Part of a small language model's weights: width 256, a variant of Adam for these matrices.
MLP neurons of a small language model. Each row is named by its layer, matrix (down: output weights) and neuron, and shows model dimensions 0-127. Each number is 128 + 24 x the weight over its row's rms, rounded and kept within 0 to 255. Numbers have three digits each.
A block is one neuron, or neurons of one layer that tend to fire together. After each block is what it responds to, as a language model described it from the Wikipedia text at the highest values.

L8.down71:127123132161124116150124160163117133151124120084100144172134106121098110147166127143115104151101101115150103151188160130130125156152156101116094097139153093111135126095112134151084123154121193107143129130093107153131122154122125175142124159094154137118132124131094130139117145137119119159110146095137121120121173159096129101141120087135114099132126160088132166133141146130148147155153
Description: Early word fragments, esp. "with". Second piece of a word split after its first letters, like d-ist-inct, w-ith-drew, s-uc-cessful, plus whole words with, of, cont(ract).

L3.down21:115148091137141090117136118117134164119103118141104152111119128136124127166131104106103148103161153146141082113139140132136128128107144104127135146139117149085173140141137150150159092124121105104127087138136156143111112154115134090116156114151099133140164162147136125166115120148125140119125109140149124130117116139136113103149108163150104138115141123108108116147095107119132101171136
L3.down84:112146107137092099113118152186129116139144110121125122136131143138118122116113129147114164119120154155119114130115135151133090119112158113145142069129116103062093131120149075137137147139103133148110079138132078171133100099124106146121115142132114093106109119126152127140117153120085096117115180121127130151135132158108130158109146102157050160161138131160125138155114108134138118158138
L3.down117:119130148124140167145151178145127118116119109092129126125102150149149158173098095097117090101120151118126137148077124136152110149144109154114111156125076100146130141172128082119147148134111142135119082118085149100123112154113107116126128115133136171156083135115123139104107108157136135114134133189147109139123122120143176136140153085089129137168112157130116137110123081077123107146108
L3.down200:104113113190092142124153135130157130124106121138106106142108125127110142150139118161109129093129124117137135109085072120115150163151153144137119132108088137125171153151146146165113137136137113152110118147099133112101104197123143103139170122141134128122096111116146140135105115163122083132111195136071117126147153130130181117137111106182106156127128083150110140137181083128120112161118
L3.down294:124132105158082115104151105129126076162126111134124122168077144138116118137130110154131131136143084137162171067145147104109134130153136101131137090134135121138144115158110141198136155155140138151138163114144082135129094128091115116161142133148163155178157089134168163116188114120101156131132158131131125122133100129123126109138125091140117173162127163119135105181084090153104126189112
L3.down359:053141100122097108123159130132124135153135100137137141159143117160073166137109113103108140119122125137169092130144128154180130103109078141137150087141151117120119085120106121130094122135104117121107105154067134155112173157122153083134163094107126131130149111130162150105096116131105097134129138142136164077158100161120134101130175117142110070121128163129118126150118141117129108130133
L3.down423:145131143147102079167149105111160133126179119111128127134124115104151133137134141166100081113125130113134126135076135127139104153140158148141061100156113151133159096136107188130139171136161086120115082169127151136118127147108162111137131131118122134129122143130144101143113147134127106151106089103053118133143116146087126101128096129132124120173133106129151146135122102157165137132119
L3.down458:136067145136186097154122128113105135094132104111140118121171119122151123151130115096136124152146110151123104143145112083149145095154118108111119101140098099146138123128141165176163120138202180114096100134130109122154131085121116082130136105124148113132120100157127102134143103110102137114159150170119126114113151133184137157119111186172107135123129118134161112115120093097112146149126
L3.down690:118126124106163139157168114143165142145099106124131128126118153122107166179143157111126141110130126128144101097122138162167094153110119118123157147156171116081124109109137138091097127158086164153060118117159098120136102160100129126089121125166146152139130155089112103121125148110102125159126109122074062121119150117157122134155106159140093118106113117122140128148148168113145138061096
L3.down742:128130137117128158100151139110138116116126142152130117129137128145159133111112098125120151149109119150178132115106139120150098135106143092127122141118097148097134112100092115148132086143175151145117106138150135127150126159140126106171091150086144140104141125148144144182140127133078134135125146168086130142115128112124102096067146155205160176104131137126171132147134149142086120124140
L3.down769:142105103168152119143119082125117102159111125124091128099130130119095105064093093137116118085134127140160133166166137133140106096104156134115114121141135166146138183125129170178128101115164125128122102135080144128122121132123133107117151137142145124176105142152127154129118125122123083153134167094103137153113140113152132120125121124179151129135117153143132122117129111129104098168127
L3.down770:094116106127143124136094094149083113089167150114125167125189121118114105141127156152144120113112121143116166107178148123148082100132139107133135124126054086117136157122137163116130110083136106110142118119148118124130127107152142133138116139176141139122143118118158127160121127131089143118121133108139160131139104134103153102152119110160109140137176149119110124156120135113156086120170
L3.down810:127118113125180132132101120133089111148113144128148184119145103123109120138138184121120122152139098122135142115182106109149157115123157077111148134175146106151142130092106120146141142115131147141129099122121089090168124173143147118140106151100119134128161129150100113127142137124143117064120127091136104096099155178091133141151079119122145132119134135132140160117137118125135130127118
L3.down855:118120120147174152191150113154156140135111115138127200113126138133126169128128093072128122123148130106128095142072102121156084118094102123109138109131181110113117161106171130082160149172132129142136116135113125153097130179121146091109122138103098133125131136124088110144137140107091138144139113093120098106160151080110134120129124122164125152132140157145129104103093099137081144140152
L3.down1000:120122088144147119152129108109127135123168145110132098159148154153110129134109141113078120143134107130147126160145106144057150097111110120111142107154111147048130100110143122135123129131125142094101140129127101086139145089094098152111122155126143103182107160171091097101149116155157111120178138132137137142111152138151171145109122139102136095137088134119162090172135136129096117159102
L3.down1007:110151147144156129136170138158134131111146128160145144166163124068133079117172110111108105127113084122128133126133117158126082109139107111105130092162140103150115117120154123125146146094129136093129081109132120098150170110133100136128090142129119163110154114092119084154144148088136107087117127116181136127141153097128108098162133108118149133125114111137160119143135119114115133142124
Description: Clause and section boundaries. Fires on "not" after did/does/do, on sentence-final periods and closing == heading markers before a line break, and on modals like would and may.

L8.down13:135148129175167116124096127111158080139124175114139108138107184105131111137128094128164104108140103135087140143143122138073140129191088106127107119115124115094147118130092178157121105110140135140099165155161143150104110156136115195149162117121121116144143119120154139161145118168112128162134118145061072154133133121147119089072121118157111110086133115127138136186096123119116120118142
Description: Sentence-end boundaries. Sentence-final periods, often fused with the word's last piece (bars., Eupterotidae., 38,565.), and line breaks after paragraphs in encyclopedic text.

L5.down681:162121148144096116070129108114118156110146130148144121112125155185132180126119125150188147087114129173147090140110098185186182141114121152151131116161099140092115140150086140124122174129138069131147138097118169108158118110122103105145087109120125163164144155115139122069142120169129165159159126128096152120103137148131089122121181131136105142153122131150155128118121116112142108108134
L5.down737:162145102155115128124112154073113182104166092115139129152160156135101079100154160114114137118138134096139092157104126095146131123169081110161115099101122142138078125114104103115125093095118122180142148139134161146188083112107114109158106135079144130105129136128095135180129097132138096154116118112109152139157108134140102136112153084073117139160144120146099097171126134128065098143117
L5.down770:195120081134126105153107129136183151123126112149146138116136111145146161127136107126119087134097170147130126168121149104127127103141124126130114146126121097097128128116108148089109134141112140091125140081111136163121104122110120151140154129138160144114091148148088104098155112141096087148155100141179178151136128100087108154102106154133140106087109163117112164138096132111138113104147
L5.down964:166125108125132083121111181118133135158157133119105095141144120155161126129112097170099088088132106159139128119083125138132101101140147176112082143140117147109137150131147141124137101131094125142125139130155101156107124122124097131109123139112137095143155161127159133121115197092109131153124136124145125125120118130133125135089127118124176127107121105109099136118122158167177117164151
Description: Partitive "of" after quantifiers. Mostly "of" right after quantity words (Many of, Some of, one of the); also "on" before dates and mid-word pieces like I|re|land, Ind|ep|endent.

L3.down59:075095130158137157113107117123111112101157141131071119129109162175115164128111140117068126140168131148116129118142125097091119133168112128159113143148086133118170178149143111146122144106101176141117133098093134112122107129137148105128106159144121088128121164120115120076139134127113121097137137097181143134084141131120110090141143160183130132132154114131172132129139139138076108153101
L3.down102:154099079178145102132134168100086152130144138140137084121170075141108102124191118124141130105161136151159126142095101134134100152162120107106161127159099164116120126067124137097159134120128102117122193107174168130137179149097150117180144114121125139125151112069102137138130119133142177152141057145196129168141114120126132148089106148134128155131137120108113119140132108145130110118126
L3.down174:105089102144141153109103131090091126133107128120115151116093165104116172088111114162095168133117163165089150173139119155131165138118105152114147117089162095133066126144134093114157124121134146102148146091127113120115156134170169134100144131106136143076184135122118109140125135112107125138133102125156151104100080118157135140130114126113110110138102169130176141131170141127133129086123
L3.down183:142141173143094156128159157136131115130106109121052105191092132112135116135116102147128110153155134114115157136117146126159142116138140111091132126138118133131161126137112146140149126152122077133156174111138090126158168115121142127134112143119115116155119114138104113137120115157140170093110131131114132143118079120117103124195113150111151098119136154094123123083111156124161134150110
L3.down216:124110121126094120117113112146155129144144126119127111181142106139154063145128122091097092124114114144155120131132115148150142130131075142130115149144128130174100136114122131072133096108104087117103089124144140146165176139092150137147083145150125139115101103120128098130144156167082136133100155128120145125101119142166103156111145118126148130138122152110090159158126120158131125095146
L3.down221:134120090150139119160116135133112142113091113115152148142147103110111139104105124124110123122123142143131134109110115123204110101120115107159113153135145101148184124113133111144143089145123099161106121149138132134155124091114161161152101176142134130154100116088128136130100076161118130130109160145179131110140144152160118122133142117172126118138113152122143126120138118140114111102079
L3.down266:109154078118083111148139145118096113098157158140104156116141168146106136096114144161132091105119184113108129143097163116145170125141124121113164134162160105127147101102147138152155129088122143122095130098142120107146123137119122138147112096122146148162119114078141143080127094128151137175148094138115130105148130118080121138118142109114080129126097130141116153097138117161196109135134
L3.down428:142138122128117131127129100107144101114118138081134140132125121120133117154098098146128147104123140130110130146138074128079083112119151142152089086140167140123138152122137076132195135128099147129134138154147131146135147086122190139111151100117116134097108124156125098119115172119119136142169097148153165157064123127104127159144123126176132120093110145109125100107155109119129085122129
L3.down438:131124090117166114113122129112152181104070077122140126129117115124119120159147119147070140169169143120152114104125123138104134133158186148159125090131141143101110136123124102168109121139114127144105157105139108100136149175124179151124112134126167160123136119150098111138114136128124112149108136110094096104098091129166116083177129178153138131114156131113172102170182136142092154121132
L3.down476:159103122154071117117096098141137143156166136106081143128093091147094120088094139138117112093155105173137120120112136162133158161142105157092174131123158137119135127118132146074147115138096150123115139142160141119186131135133118147128142146148146134161136123136136081159166134110132131173119111144148132143132112160109133098138130110145124138106118141153115108147143124154108134130117
L3.down588:167115124144130138158120139131119132114174164094092151106096141101157151140088141129141146176131125149130147130064118109073118111126136109121153098124116113111122125129130105138204156171153168107108195128150136145096124117094150141109144132131096113090151116122080144099152174124134108094114179134139147117121137106099126154107086131105136150150111096154140090105142123164145089141124
L3.down596:115126117127141173132121154140088119082095085135104137126088160159114150141132100100144101153090133131161083126156128117159150118150100110130140138113139081126117120105106112130123151113110114155135137110122168123140135126155168152150165106123162090130110137133207127093174105123126127108118128163155113114150146159143117131121156127142144098172137139176115110136091108114126093173118
L3.down762:136087083165126139139138129140079133165085165164163166126151142132101127126191101120138131108135081095133096132160083105127125109126122144129143071154084100124138138117138108111147129144152128128130131107107110135176150171130130115152133131109115152134126145087091089138133107090132100105142162148094126111170124155119095104152118167152061175109165155149153142124147103156125111134085
L3.down842:112116125143073110134095159151095150148150162118099117126191123133113109100127143110185112132110190137117125149129073135144138144143095149090086115108125152137133156109128110144103104107120037106118091155136122118120133149147121101120150070093125110161089121155110093152158122151096114126121153104070098115155121131156140144125141139150134109124099148147097165113147099101141109186111
L3.down874:123123115150121152134147130095135103066143166124133168129120115129149104139101138103143134136122098111098151175105113138141155117098074102132148130125092091177157087113125147133104170089141105153158092160111146125145071105088112110155133075154123164130114128115153140095132132168106142119106099151139139170096145158112180131133111138121123141176097127114154106118089076092121097161141
L3.down893:181122127145129167160131111084131128121147149118117116136148071110120126123135131152114108136114155128128088144084122175129105148147120134150138160101118143106131131144117118087135156115114154139138114110141090115107121102133121148168096135169133133121128166108098156128129129141120113133156165122159107126079157147186111149159108130122100132117149100141151094082149131116113106093178
Description: Word-continuation pieces and "of". Second word pieces right after a short prefix, such as ff in affordable or affixed, v in convicted, et in details, and "of" after one or chief.